Weights of a small GPT-style language model, trained from scratch on English Wikipedia.
Size: 16 layers, width 384, 6 heads of 64 (2 for keys and values), MLP 1024 SwiGLU, vocabulary 8192.
Training: a variant of Muon for these matrices, 901M tokens.
MLP neurons of a small language model. Each row is named by its layer, matrix (gate and up: input weights; down: output weights) and neuron, and shows model dimensions 240-335. Each number is 500 + 40 x the weight over its row's rms, rounded and kept within 0 to 999. Numbers have three digits each. A neuron's up and down rows have the sign that makes its largest values positive.
After each neuron's rows, "raises" lists the tokens whose logits its output raises most directly, leaving later layers aside; "fires on" lists the tokens most often at its 100 highest values on Wikipedia text that the model never trained on. A number after a token or word is its count.

L12.gate137:507502442472528486454548473471439513509466494477449490504526512513530502511436527496504476524471470596525509544519487465497507519494472427503482567501539514565511538548539420538478422468484450517599575464502516484480522453568449436458539477541559511462447515510514435502475469494508462524
L12.up137:539452475489488498541514462410535522464567479510400524489605509502522506451465487560436485487488437555524475485520429512442487550470473499541456524530570547524513507501513501470424451486448443504550531376538523496481524423564510559479508468493511560455442496485499467481540458445502525559
L12.down137:573611465538489479549498497470520478439481504473460478534604488481427542509509510453555484469522423509475481563480542498479446520424471422525537434499512486567526544435449455509502482542425441491520503463560453427454502535484485551519525453497448474496511523437567513484513493567466523580
raises: "\n\n", "\n", "\n ", ":", "$"
fires on: ":" 54, "\n\n" 14, "," 8, "\n" 6

L6.gate845:468530518503455523521474501504470524480515502505494415475518511550530499510571489486550479461450510496534504461516510493451584542528498530541539504496577517502490570496460497510457525451540485515476531449515453612475539499495531475444534470575408438486489462512447473530561490484496488515
L6.up845:475484480520465523517482446535384552512498516533466509469503430505462516472489470505531562478430534460470493522483504533519507518507541506527485485442513517498514524504472474566422513548520493550554544552557482484523474511472538519518578479448449474502521521501531520452528478582586456573
L6.down845:548521497498537497551527481498512589510480488475501461506508519523510523498507494489534536445403478406466518523505501491470460530477480550434516467487505568544415451503422553478499468426461501509484555489548564497515455475474468521418569508519502458516455504481513512456528434556524489580
raises: "|", "=", " she", "  ", " proceed"
fires on: "\n\n" 98

L9.gate543:464526487534450453549463504559440516499492512501457509452481498494474465473493487443479504489469524537493508519488519562474571489524486498504491454471411455519521551490514587578531451454511537495510477523449546474463505535534515479531478491427523370488562486535513457467502573485517554516
L9.up543:480542527518465501519457476551432507563511521512441472483523569499470505475461469510554414457467446484462465421511500521452595457510502554483578443464491501518496492435439463447536475487497525538449490477514520449516451538496515461427461470510496444496553507495594497504528549438493526434
L9.down543:531441448534477556539480468429480490525437518458457491552502454483495545485477512473494475491470422447525548529523547527500399520524512474493516417444558466519502547458514481515491506531519563492478431495495485473507490522460581460511488530505450503480556489431505574433536575513440510479
raises: "\n\n", " This", " However", " Also", " Another"
fires on: "." 100

L9.gate852:508476513487481450528467427417396541463557542564483512527490418517481519524488469470496545457553471532516484547495485506487530494507517497459505512494510515585534578490471475541424543565480507522526467498515509519439552560605477534493472480536548529568510634475531536546509478503458534460
L9.up852:500416473458492506425528469504473444508557452511529538419538502592501525571483474502540468523527388539529392540465542483459434517408417521503504502540478493510495515489458533505450512456490540493515473431475536551527528495533489450506433510467534512531546448488456505482450477581505572438
L9.down852:502495552472421494519519468400503505523393457533564521479500473516473545469496445471563478477465452473506511566529437507490455484558483539560504447417472444490491579531451513540479474540475471542435504511464470469480443541539416538483474500445440496558520473502448494544518545473556523479
raises: " running", " living", "n", " being", " try"
fires on: " is" 43, " was" 21, " are" 8, " could" 5, " would" 5

L12.gate165:415442461572447525474502489478494524470460525509502514559495459454435505499520477434469462498463446489470468546521509525478565516488481507485386440501506514554525475431567417517443514508502493466495511512521514505545533531567455418435518508524479492437496461534567520524466496493534535461
L12.up165:503573502539493474522526565458515501474478519504493468533511524520512571515489500501539420490512453504485526492506547490523511462453513513523490533535472484496533508539498493555483489488518425478517467450505513430540499544452471482416495507459535528499498469471518492514548532519450576517
L12.down165:479488530534545503513532543445503463496504492498569497460522430403514504542473546453478508455463489535535526524530528587458546524481537502545536499560543485524483482438411486513445558477503532481464509463548509466527509486513521481432518517437437511419527424499485513560472513526573532482
raises: "00", "0", "5", "25", "80"
fires on: "." 77

L9.gate603:496526491497520497501509518482444522462467544527418466571481571518502549512458501522400530528581511499537492533536523494524532615524536479475479508563542546486491525522488501560537471498519487525469439485575521463504533494540544489464466538543570460490434496531546490472509488519548501530
L9.up603:489483507486449594527475460481415549552558522545517475516428549499543562530436457506565488444455555563491511533514474517525475519467549433366479510485399450475477496555446510515427510470475490522443520502528521459459457512461489561507507520449487494489521513496520525490523432479436488485
L9.down603:502529553486517542507547541461420442495448429523456490469518543472509530501504498560489541518546485461514502405502498470405538637568533468524483486527577541469488567542548520486608529449491473519471465465508528492494536472596498473476516492513577503521423574535560495477523487514563451473
raises: " they", " it", " there", " he", " these"
fires on: "," 37, " that" 29, " where" 9

L11.gate238:500505441495498598515470491440520512510547584498434502381469519503499476538577540517445514482517500522522488486488536414480505549519518535471522467499553462465498563476442471554495448535524495556556461542518440480535507476478467532540531476593475498497499468493446463508476444406559547441
L11.up238:474513528495549492587452522541573507458547478449464541504465526432520484480526455536502458472429509436473432513528420467515482552501502542493480502464479452507518505499500549534543497580554534493502542456548524457481424495478497474514574472542517530470442486482522510490378548465492549542
L11.down238:471527444486439515499482457447479488564546486474479543472560579524411491545488527609477442515533438506499469474472513400451501433496512494535545470516490587515491537459523508424481505503584491591532546447483530553499513467421507513547539435508432532541496530500536442513504499510512561470
raises: " \"", "nce", " “", "ph", " Title"
fires on: " |" 51, ":" 11, "." 8, " Title" 5

L4.gate437:542499514495493572470465512444485474481478473525479493454473440474493511528504581492504479409468489445558498484532508491561473465532448514524520442437495432554434515499503425422469556505558536614509530421490504503536505471540429477495487505472465501454593489443542559509396441433501508566
L4.up437:472508527490479561465480540500512485474442453461525484493473435456561498520437526486517470449534477508462476492493457467558487507529459555477488514457466457500460494493453480453515539520545454592477534428475429465589549417438493525511430466501534585482548453509517516458429469501502500467
L4.down437:466549504585453544474475521486490449370512498468507479518530453481515477512582532482455422492475624461559503472546571466497468509534520471455483536471489455523470531489458466485537495478481451497480494439455536507577568489458424482498463534455476537441568574453510526478468456529457443494
raises: "ice", "ca", "uch", "we", "min"
fires on: " U" 52, "vo" 14, " Vo" 13, "ud" 9, " vo" 6

L12.gate534:491483470540426535465543430458523546518515534487583498475465611513512525461475552467498518452512574479481502516494450571546473560480482461399498500526511482490505453458528500411507537422467426552469505511532502456511429475498548451487475445510539496510487498499514416522453527524514466514
L12.up534:498454459424489477536562464394517531472475465504512520564524554462488459458471455484492512450441490476544531467450476451551472520511443506433512496494534547454539483482559501504471506489419421565536508538565534426452515519543505448483468461463520516538483545460463547518525524461531461487
L12.down534:432521454572469532458505464516516509509520497445534482508503487465476565491498478539554470452483516466563468529452439537537540496526523520463507460486496511479488537439522528493503499484498476517485521487560546455553498460489529513467488498530511513533495513464496536463502510532446439489
raises: "0", "2", "1", "i", "n"
fires on: "_" 27, "^" 27, " (" 5, "enc" 4

L9.gate884:483512446489526430494482472424514447469492578541537480560479478513485495469425455480530474481576520530603485513497465614563559518410531503499582448491490486513503520499525525504500483479480469484484537478538528520574430473494455460483486453508513513519481471456423515420505446465493575548
L9.up884:422550450480437467510522520473473528479534591519630458497475490507417508521502543565564539578476395526509501543495499571532542482465445532460472554541505525423505575543477473471519438474505469470561494420535491541526523533489515470480550452549508488480521533476455487463515563519521466569
L9.down884:546513539459450460514486489564510472471473503557482424480503490476398461436486474400534457468582520442495495527478475545525489480503519493510493484445469515583523570497435548496533459512536535554484494520446516467420508521548488476499485550510487495505443483508532521452458480408422445576
raises: "ya", "on", "ons", "yo", "und"
fires on: " mo" 20, "ho" 15, " Ho" 6, "co" 5, "ga" 5

L9.gate684:506532454514490482551473418493479465465543502407458539471519586504502583551468524510470585461515505465429433554474530489565480594446481473436515516470449505465516549487542552488499547498487457464491444483517470462554510490482496482470530447503487509501475527523506548558500499534494591474
L9.up684:513530479539538543512589494485465449516472545445555524467381497509521527507555496558531532487461500429454531519523531497481503485510518453464475521519513566444417488506529486510515577460431534444566492526435483508512584478521491521460458495527486559523560556538574466524485477528488529565
L9.down684:520488501483619486466529564510497507484474514523508531427433505472474572473602514530542509446536432492544458498581487569465521502461544487521518494529492505540440494478529442455543494446460530488556523468464489519463519495513544519458465495478553551490479557556533554496514514491462531480
raises: "km", "ks", "k", "kh", "ker"
fires on: " that" 48, " which" 44, " than" 7

L10.gate988:573537487469562476488512551474511490484533483456469509475461442563501494503527529503549505482469490501509524543503544429519495473460511534445528545514466551518544495515514523606425543520468521491452530473591521523503483471438496489483517447523477502474499578528445531522504461514474475513
L10.up988:421385499507404554562486549538514549459448441520512540438522458530590478495534539458527424492526477506525548513470544484455476500460563477392526551575501495489452535425461443474531513484494502431423552512591543562511487473442499515505479483469479478595510408461501498452477476523471438490
L10.down988:469480493532541451515409529563487492512486461508493484498540577553552474444485511507494482498474494439572567521460535467525547498436523453455446517580551482545468503459480524430542519547458489452473491457510543503535469568484453513415484429508496555489475476479537500500423560454456546540
raises: "uch", "tle", "ois", "tal", "get"
fires on: " to" 77, " would" 10, "'" 5, "to" 4

L10.gate321:491543475474472497616465521543506470536518461549548505516535547540524488472553503502533519534509467525482510446532521522563508521538469525480505525478557499477497522536553499467513413441491534479500537493539536535531542479523480503423449483499495462526523481497529502482415521474510507543
L10.up321:531499500551591513538462476502470493524526499560587495552456512514466471495470413494444500470495567448458459512535434491525447533460482499482424446434470542437487527543540504435499519461519505625446520531453493425443555467544497555415469504505451530524548485535535478494471564470506435463
L10.down321:560489532546493550546494526496512537535502474523600448505479490512552523511429546515459475468497518538515507514492476506489582512479521523475549534522557430432418433528538520455395519457506441469504509466511514481429504483408475540483559457523439492569496508430526488391547526558501402564
raises: " which", " whom", " whose", " where", " who"
fires on: " of" 21, " in" 13, " after" 8, " from" 7, " as" 7, " along" 5

L12.gate604:540446526481476500431489513512504556503503519538495476537495492465551433506518470532505503519563543502511512487467536483495455491523474416468373538486504552582452475407457488439519479474546467537525497499526520555436489486487490520405508510505516416490427532484567449535479437476496440526
L12.up604:540434529513462547520558413518561562479394510525534533504563408515478534514470512544479426463436542509415463490508509500445493510497480422466438541463504519457469586492602458486426439565479497492502514486454501478579466524542533467487470544520436569515417553531498459519526443458535538481
L12.down604:545495532458497542520485484479519506451440531474521458499546549517443562496574423504539484512536494508486500483472490420482629487384503410466423495419543440535458461488510498499534499531472478442510563582483544442477476501543481571560502453522523497501464512433510482441492439554527526554
raises: "\n", "\n\n", "\n ", "=", ":"
fires on: " |" 28, ":" 15, "s" 8, "|" 6, " Synonyms" 4

L9.gate735:565518542510528523521568539522502484472459500517496515530533523490531511508568522428439590476511467517504462425499531494478465600505516412536435481417562555486547440464550446586500518524536498499484459451529532518469563546511517563465491567519463453508423476512530498508508485509481541521
L9.up735:518456492574468427435557561453518457500474484555516490501479540526531488488435481391524514445467526570462478515519519476489405531484576511477495485470484538400559495485519510480482507485499519493491495526523524520527493505489566533520574560537565506447510560524541504445534452467509479506
L9.down735:559473533515463480552514498538495478512556455518507472544507504442491536512532523567457539453473388498538458571534546473498451538561518457522486550488587518562455444462502448481513588454511562486514481508547543535539566561515445511465472516490554414537443511477542578484473496582500504548
raises: " they", " it", " she", " these", " him"
fires on: "," 74, " of" 7

L8.gate264:512513495497586576490458505549504502514407485445456450464470537503518481498560524566510401471448474480524522518506455528479536448519511444478471491494499537444481510515536562508513525497412531537427543443521504564508580537475504487497547496503522463579464527567532565549487519460571425488
L8.up264:498573532441521516517527526523451552556490545497509516472522543514501483526487497478433536540541470425417495574555481589515539491465490485466495472473468556525522494502540536572457576517520468502501540519548460555491517466524472470548516508521497450505498472539479503545531452457490464449
L8.down264:494507485453436499465432518504418491554492417482572543437498520490520459512530465450560470492498503433533522461524523507534532491425538445495512485490465512449490519496546533529515567553512486513526546550539575568451508506463465526558522441584518466483469507506427498492478477457480470444
raises: "000", "ires", "ire", "iri", "ired"
fires on: "," 24, " most" 12, "ly" 7, " he" 6, "p" 5

L8.gate291:462518476520485490550482547589417495481472488410449534464516518471460529480524489567479460493548509480510477502493514458464445482526464504454488503488438479490470499508504446533500537442484502471555452487508461582537542474558479557526489477562512446523538453473509503419461448496476456479
L8.up291:500462511503498445521466505490436489468525453454477515482466497497575558474547569602437515533503509539486518561452500511476516564531429544463493470503539468515502472555527461527577488483494487486475504525496529500580494583522495480529506535499489506531466439519477496493507512474488490559
L8.down291:548416466515537544506562477463497476483437411471546483501522463446456554548479458506493490527545488442524536457504497448511492505478448514478569531436521550567512495512511491500509482462507515480498507492487499526484536459453521428507501557503531547473487540514486532493517457561529432499
raises: " each", " the", " him", " them", " it"
fires on: " with" 28, " from" 16, " to" 12, " of" 10, " before" 8, " by" 7

L9.gate626:482508540591467433513563503508433535565526433453472488529502469491569460449540513452491487506482551464551555507551517449562492483455519506534506499508576506502545514508465487528449408456484489495548500542498490524497464458501496557514520493463485464593549430556560511466418502482603493450
L9.up626:551501509543424499505526450534434489576489463437432536498468489485477485498494548526459492472518442455528522459571478461487471474534501473488516469482520480537518467462453517495517457464517596479543455513551485480422456473491499507477510481459480531496540472474523417428482472497593491505
L9.down626:545498493509491542522502436482502497532495546533479484498489594517569523545552521493527460474425440484515479482513488533501445510489546434560542524476533500469466460479494511489527522495536513440491471471545470460475496483541528450537468402469513421463557508545515528406532496571479529483
raises: "\n\n", "\n", " In", " During", " On"
fires on: "." 100

L11.gate666:527493472514500535478435513506431454531526453502486523535476516483435498458490534564571509496445484509484509539464521485547397529455488534510518508485517512522485475432430456453471477527485545456468486504422484529510486512458477575499550557478407520510549500524481496529537500508485503472
L11.up666:562608420465514534489434444495474484538552489522502522475484481482465461486487486506564503473525518518611500536535525533515504540410497491564489480529466528596520507446474472497477505528495476493513466447521413429574496418572368488508509527515473496443513478502449513445527569476526523479
L11.down666:569517483577504533491473416507471457526530491506491517504577525489522497517506491555565457498584451446552469464576546458505493505505553607477448484490473560533486451485430464452442556516610522553505523513458472458477522540454477468541575489523535545525471438509462533501481510560442467491
raises: "nt", "unt", "nd", "rs", "ake"
fires on: "'" 33, "t" 7, "’" 6, " You" 4, " not" 4, " to" 4

L11.gate212:538534467450491386444552517528460502502495471448457496493611501527464535524602563521560510469471499442452560535460500505466506499508482521487427514464544517557444508435452479443498462530507421515524473510494489463469468479526474523525483481552476468462385446580488498491460508464499596571
L11.up212:422529483493454499530557527475515494526528576480556547530450488509612538549412479558508472510483460551480440553525534578486351561498474498535482496486416562466477551518466585468418519505459484543419472526483463483497488427503573487520468498529465504445512454478500503498510521468531465430
L11.down212:556487486526488385421492569500505492568457462464469489509535506535473593500627482474533495499460552477479550517488490494549524475504526521476481533513462519490444547426536443479529455553491470494548500516484473516466465483505488548484460532485461478475393460539513450502509491418475576588
raises: " were", " are", " include", " have", " themselves"
fires on: "s" 21, " they" 13, " They" 12, "ds" 4

L9.gate725:486484472479560499542522464542486519495529565460436601456486433448495459499486452457434490455510491556520494486481505476453582467505540521463469589491449536522542554534519457505549553457487444518479500585557553494474545485502473505356485482456515500515496453538486488485490478444482462474
L9.up725:514502546460501486510459581573519508452560517473511571490510517423474496528497411516494437570543476530474498500511475551540513520448543585501475538464430544467469467482465516514543558544518458509454535483501494542447430459521474493432438517545488453499548503493494525512532488509554555490
L9.down725:534476523559557492480563530444434496515551449500532484403519520479504503477528473502497523488493580540519468464486501427512511552538536495447441467493393450504526565477564440493473557509464499499529481487506493493450548557489452520534470562489507518512452537508469562438544516519520411499
raises: " the", " them", " their", " it", " each"
fires on: " of" 85, " in" 11

L8.gate374:561489464479540540453491532480449530494494440529491467547516494532487463501551462564428525488539475617545483473467563522495495596493506474499443513545481478462456511493480476533469474493471501473532486422572460510554453551536431486522511520498474502517514471519497494488463475436445538445
L8.up374:492526478505557613521463476493452547452544389496529465489516521515500515511500427543520517495499479563509500438486517450470544543511473561479529531541521470555475487541500449472544461520409450459556486487617517510498474529502440475457440508556507535529465514476531450452519438484563559540
L8.down374:464539577490506493536519534545435491477517543513533551568547512478548487489583533506545479492511475496465498463505479458441471531558554474494425524483585530507548540517525492514498578464563491506493551488435567517469507497525500473516520533485557521428410490508480476458587488493550489388
raises: " its", " how", " if", " this", " their"
fires on: "," 24, " of" 17, " from" 13, " that" 13, " with" 8, " by" 6

L11.gate272:471515413485543605570539469553504536482555490523629437477502493509585458506470430492522503416571558539494456516560455455567498525507518578480461505494487512418505479524555481488502477413467452524514539501427533504448504453505539527460456518501497466482570470450506509456499553506489447542
L11.up272:477505528515455476509501540545467495455534472533457456520484496442510437457478462537497459512463487499535476480485527499479465510541393594522474548460510499479537476492468476489489464503462528548466520509532499572562487494559464479410428556414441496507480467495502467521489477435464450482
L11.down272:503523469556516509554472521478571495460454473503523528552472484462486486526498560479533510531502494503548454502508461465556500521505521485450484456527480526429463455476487471451431457492502539455471519510424556528515489423499534543534487457562515476501560528478486474471493514509507482521
raises: " which", " whom", " whose", "cing", "which"
fires on: " of" 40, " in" 17, " after" 4, " for" 4

L8.gate399:532468514513437445490491445587437477512517552518462555508402444519487459520460449430512555512510529450579560424466516505404475526440634458437563449553538491468517506469499456552418482537521481502534445504507535463487450447546458515487481483556501432544481444460534443543502481473445523484
L8.up399:529524483473526567497461528525472535504494470498483559551426472484535493547554497491476527560446490524588576556435502499467526462564524480437486431515471410505514488548500493474485494564468515476532439477552565536501506447589550479465488527469454523577493490506547482495493467473454423486
L8.down399:529518570517499482494488569530517531497481582544502483515469489522502573517488465473585544493520534484543525503448545482516482501476529438416506523459447525568521485499547468533503560533461470533534420541540456481475496517514464591485495495498490483544534585490496439543565510526477482537
raises: " have", " receive", " be", " include", " appear"
fires on: " to" 34, " not" 24, " would" 22, "t" 6

L11.gate745:499501488456530553519540544488438456532422540566446460493527424493480542587538481424520471556512432559495419577488546508494468499472457538519543460536492497509496561495492513510534461545529471499531541577508431512572484466507478502538501509485501543474439491432534494491451465439528560490
L11.up745:549496517568524525505431524492514515523473479604481525493474472464486460540561528493486511513516400516587547529483534485557608472464441431512535486488505548459488572433478509517510444466479534512502516514504499516541495430542517540528504485437533506451443478417470478560506475514565520502
L11.down745:515446475448473533515513482506483459494510579483494537519523542519470495581496526505436481423500427471520449535558515489610485423491485519497452446414404563520510508432526482530484418531477504516553582479464489472522593502536508494495480522545435586529503462497576507462447510496504562586
raises: " \"", " “", "com", " place", " '"
fires on: " |" 29, "." 18, "," 11, ":" 10, " I" 7

L9.gate608:521481494445506480468529534437494514473520449497529533483511544516467502552491502471505502527521518556487544432564480479434534461509536485474463557445479526485505596535494451484495407435524478545486532436426463445536497479450515450544487486547524468526515534461500449480512471480524480507
L9.up608:490479498524421568461544452452544486427514482531490507507521531439520472553497484507512442515476553568458549490483499507474501492458491443458524524477513432487475442424415420479482441440521515520522532453492501511395429494492534443557470525582499536522544498462469555400499510501524441507
L9.down608:475577489494553464470472496421449414463526465473478580532520496558523545469436523513504537480496527555428499460518472506507441557535532455483463546485545519526506603488533572506514471415515438486461518465490557509436438491457558509466439476491513479487466577513433470498508519439449464440
raises: " following", " although", " while", " though", " despite"
fires on: "," 80, " (" 19

L10.gate526:532570466542477505562574507476461560430418482456473496481501520481418456568473421529435476441496487503473518462444520518529459441464617491507486540491474503553455499495525467472508524482548507482424497447514579455556507475484525537519526524522476496536507526496530548476479508552493479534
L10.up526:539446486607519535453489539526539453460450509411553457446550489464470538486474449504474485491556452527430430483533471534479471417480536453514504503499482537543487454488491510518458467506502447539549537448522538495542492478417632470556501474545461461470490476515491455463512444505546487479
L10.down526:518502535586449554505477537495495509471485511532490455513457520474478515504506534510544441453531486478464488543530482493478486519489445393516539498465476463447517427548484546450483498491538498463478503451541474474539466540409464432455574457502455419560536519465514498429569538496565449586
raises: "000", " who", "500", " but", " which"
fires on: "," 100

L11.gate26:452496498476457426438469506473509516469475560482502444558552448500503426526487532501534444470526515512531411522553553510448487463605518443529517425465476528522563520546513467528536509424498555560497520477489523539429471499488471520566420467459580489569533472503492497439513512523528503490
L11.up26:512525451453497497452573527497510468516526414488503489569448475511480506517458536456483566534466462555536467508479560514548507490532532580500513439499393526526494489580596504542468532490498494579524452504540519467520429413501611427472486480552560534519528498525513481471487534480537487463
L11.down26:516462493498494423508517545453591476517555472520539475478464532510521498514486505435547427583512444496550477505500532477480508438543566522481488451494540526478548527471467527532515558443471540505527531467475494439466497530556495599552476508490504466513455524558565529451532474536358465446
raises: "ical", "raph", "ically", "ist", "ists"
fires on: "log" 14, "raph" 14, "g" 10, "op" 5, "oph" 5, "ult" 5

L10.gate761:487522511432486472589420467459536502464521576552503497521514524526469487465464501517447475525521553547451479484595490557551523520513485483463549485426446521509414549516519498492513480440495476496478532555520473490476504446533489592461536465507456519521428534528529520501539531505561496501
L10.up761:518490560438482498529476487530500489552557491546481526478449461439528508476482536526465441536536549482433542504465431532518495514529536483464555429582503469486501435550598568535602502531543495516497478550547483502509520430491479579449469464571471552532548497582419506472516515433503442433
L10.down761:396414535478475529499527514529475467522480490424492549472549413492495550592541433451456531499445424472570531475496577479460468479479434478521486558568445503475548458490480433503503526541489610483420516509503479554531508524503458435528492482480477512579492489447545446499497442542496495452
raises: " them", " their", " its", "fully", " each"
fires on: "ing" 48, "ring" 4

L9.gate297:481515440506533545452499555431499454510512484440512512457457505517540507508530471503523502533549485494530480515544526534580438503503512489485494558509523566472448504463558530513457454512522479534469514467476449454564475526464566479493533493581546464496431489470548547396473479479481567463
L9.up297:504496476480552552449464504460528502537522459502463531507508486541505444544461474529524539494525526448508511500524500510485571486486558476433543546498504483492498534500507445540455475456570501467466522496503480543471461522459548500474489522525569486474435482533482491405471518421538490482
L9.down297:543497567527492503446463572453522438500473464545521462496533534462481531457491498468521468514466536477556516479539449492482497529530414444451513536438481530483474488520465516468518424521464459492484517530506453499494498469486556544548540516508498541537472566520493439441604504509540493539
raises: " which", " including", " who", " whose", " resulting"
fires on: "," 100

L4.gate369:467486536542514519506500444479461550527428505486516612509460425442492554454485479543477479477466418530447484578534472510496591505525431433453507567549503470496546553515596463506462517547507499554516493471477555454518473510461524427442488491457541492583479407373479493542518488489521542502
L4.up369:487563461454552527512525449500487501541502446550487560487530514533447528419494434584545468542490467468519495446548563484538503455482489466484496510458509599482516488520473470531467528511500501461428455533456450440461499524503452519560485547452477481422522444464508500496528476469502531490
L4.down369:454538560506501567453506471506486476481402442482460461515504523496542461465530508512460445461445431494602488495454446540540540452463465412508543477476488461531522528510529430514464512567581499496471496548484525455484441536506502556548441484454534432484549442531540444510498561531502577514
raises: "et", "ail", "ets", "chn", "er"
fires on: " ass" 13, " ent" 12, " Ker" 11, " det" 9, " mon" 9, " Kir" 6

L11.gate38:501470533521419537568473493492491502493534500496495507525464448551468573554576453497529480501510529580520481506482508528519455468470570459503577508458438458540513529494475435493518468561518508514474497498501517423464498533515463534544514533486432577569470494464478471459464469524531520526
L11.up38:453536509561514431537502483445482431521512472519520507478522517500502571535549508425509483499502451456547511565519571549413424482512480515519504488521486485534473554471475544462544490524540467508486533500489490498471481580521560492450459505523521486480503500470526542522474498509499461481
L11.down38:500542562493559518586467469467524505488464566527578535551508524534507464498504503468479462512548431458487457485459516505493461463524518462511463506486466466548509512451540476522461444495552534511527436494515527508460516452497524472559448516481467503492462502548507453624467457494481485526
raises: "n", " kind", "nt", "nce", "ns"
fires on: " was" 30, " did" 18, " would" 12, " is" 10, " does" 6

L9.gate983:463501485458529476483513566488506499492567520510557551538476444504478540423458477522497442510496480548471556556491487506557516468485471465473543553507527532533522533491458477485450498470522468570480503524524498503525493545449460494558572525573492515491512420470495453499468532472521507468
L9.up983:468465528486548458486559422489505558492466468535548531504497435461466503482527465503509399461520571447409505543494558470573486505497531489510550577486496453473513427495501542510516508500526504544516471550513520486504436535494479524443473463494513526527499469530592496472571552507525468455
L9.down983:463513490459571443461499412458533456503502576543537526502455459461528495520511441531480515473522494514460524540546511514540467504527555540484572583438510465534481484470505536479507443498516520517496453485439470532506495433499436511484521512492495559451564490491453522548601521480441428530
raises: "s", "iti", "mate", " particular", "equ"
fires on: " in" 92, " In" 7

L9.gate747:466453467509461425515469470554520525494530539448514498470536477465536537604514439504560532507455493516532608508475513518495468441501560447534396532480479492546536546498569536471464521479571434491486505500572486501567491486453459544458580458559479505522499555506492440475531515467501567510
L9.up747:505510495568453489453506508586453464440507518494445550472468456451505538482437499585496553508484484523453507446468560471574476426499519478452501540548548484511445429501461522548437529526515534504492498487469471537576459513498503409545489463528498578475469541503532493526517530530495519481
L9.down747:504461545443514484476562504452478542520509497488531474485580520485521491474508508502519542506486451484569523452503516465477540517520522511450528496490458458520538538506519533475525442529522477406446490513502487555429468465499509462467515548467497485512459531542513469472503460450504540516
raises: " were", " are", " both", " each", " include"
fires on: "s" 24, " served" 19, "ly" 9, "ed" 6

L12.gate952:477535440554515500545521463524548510510478495495496529468550446501545529456523495488541410449582480516476464448480489572506485550428437501512528597540563461562457502514457537499528498495519469479457558518517483518523492432377552480463486523548510464440485486540488491506501424528535519519
L12.up952:473491513508479576496440570457493503505495514500442458540527409488469489479498480504455429519524463520473432493455525444485415491516564487503487526577486458479469532471482489560450449538490504419511499430479482528444469481472476413486477528506496548481516527532527386562499487523513466548
L12.down952:413508465475516544456583545522498523477475499530447496530546471547517447506502554447491470441483471557557482512536462472552460483524495461545492554466529460539443516494523454521467466543468544511508562460450512510549526517462528503513547456527450449517514486406492456565512435572561484508
raises: "500", "000", "200", "800", "90"
fires on: "," 64, "." 25, " stri" 5, ":" 4

L8.gate98:469511494522459513520422524532461501533499484533494471537533425509548561521501515529502432434433510455500495483525594552533556513481487531494525457512566490483546476433492520526498456556503550452575445513482483419511509474507432518570504488486466451532584530468520598565467475496532482448
L8.up98:545550443532484510561462537497486526536629495448518525520572453470447520520442516452524520390439426505510544497515524507458513496466518589487563490456498544452453485508443510558523489449626554516564479497467564510516457459490504521536500472480502477506497540564496514457452539581472476507
L8.down98:516582544506507485561565496427500564576524481514525481568492464493484571507477498481457469491448405478511502467487570476538495501397550514493527467510488451504490481513517545416534491519440570431496507513530515511500504515488479512555432472475612434518550527484507501399494496537492487400
raises: "=", " Today", "\n\n", " Other", "\n"
fires on: "." 46, "\n\n" 46, "\n" 8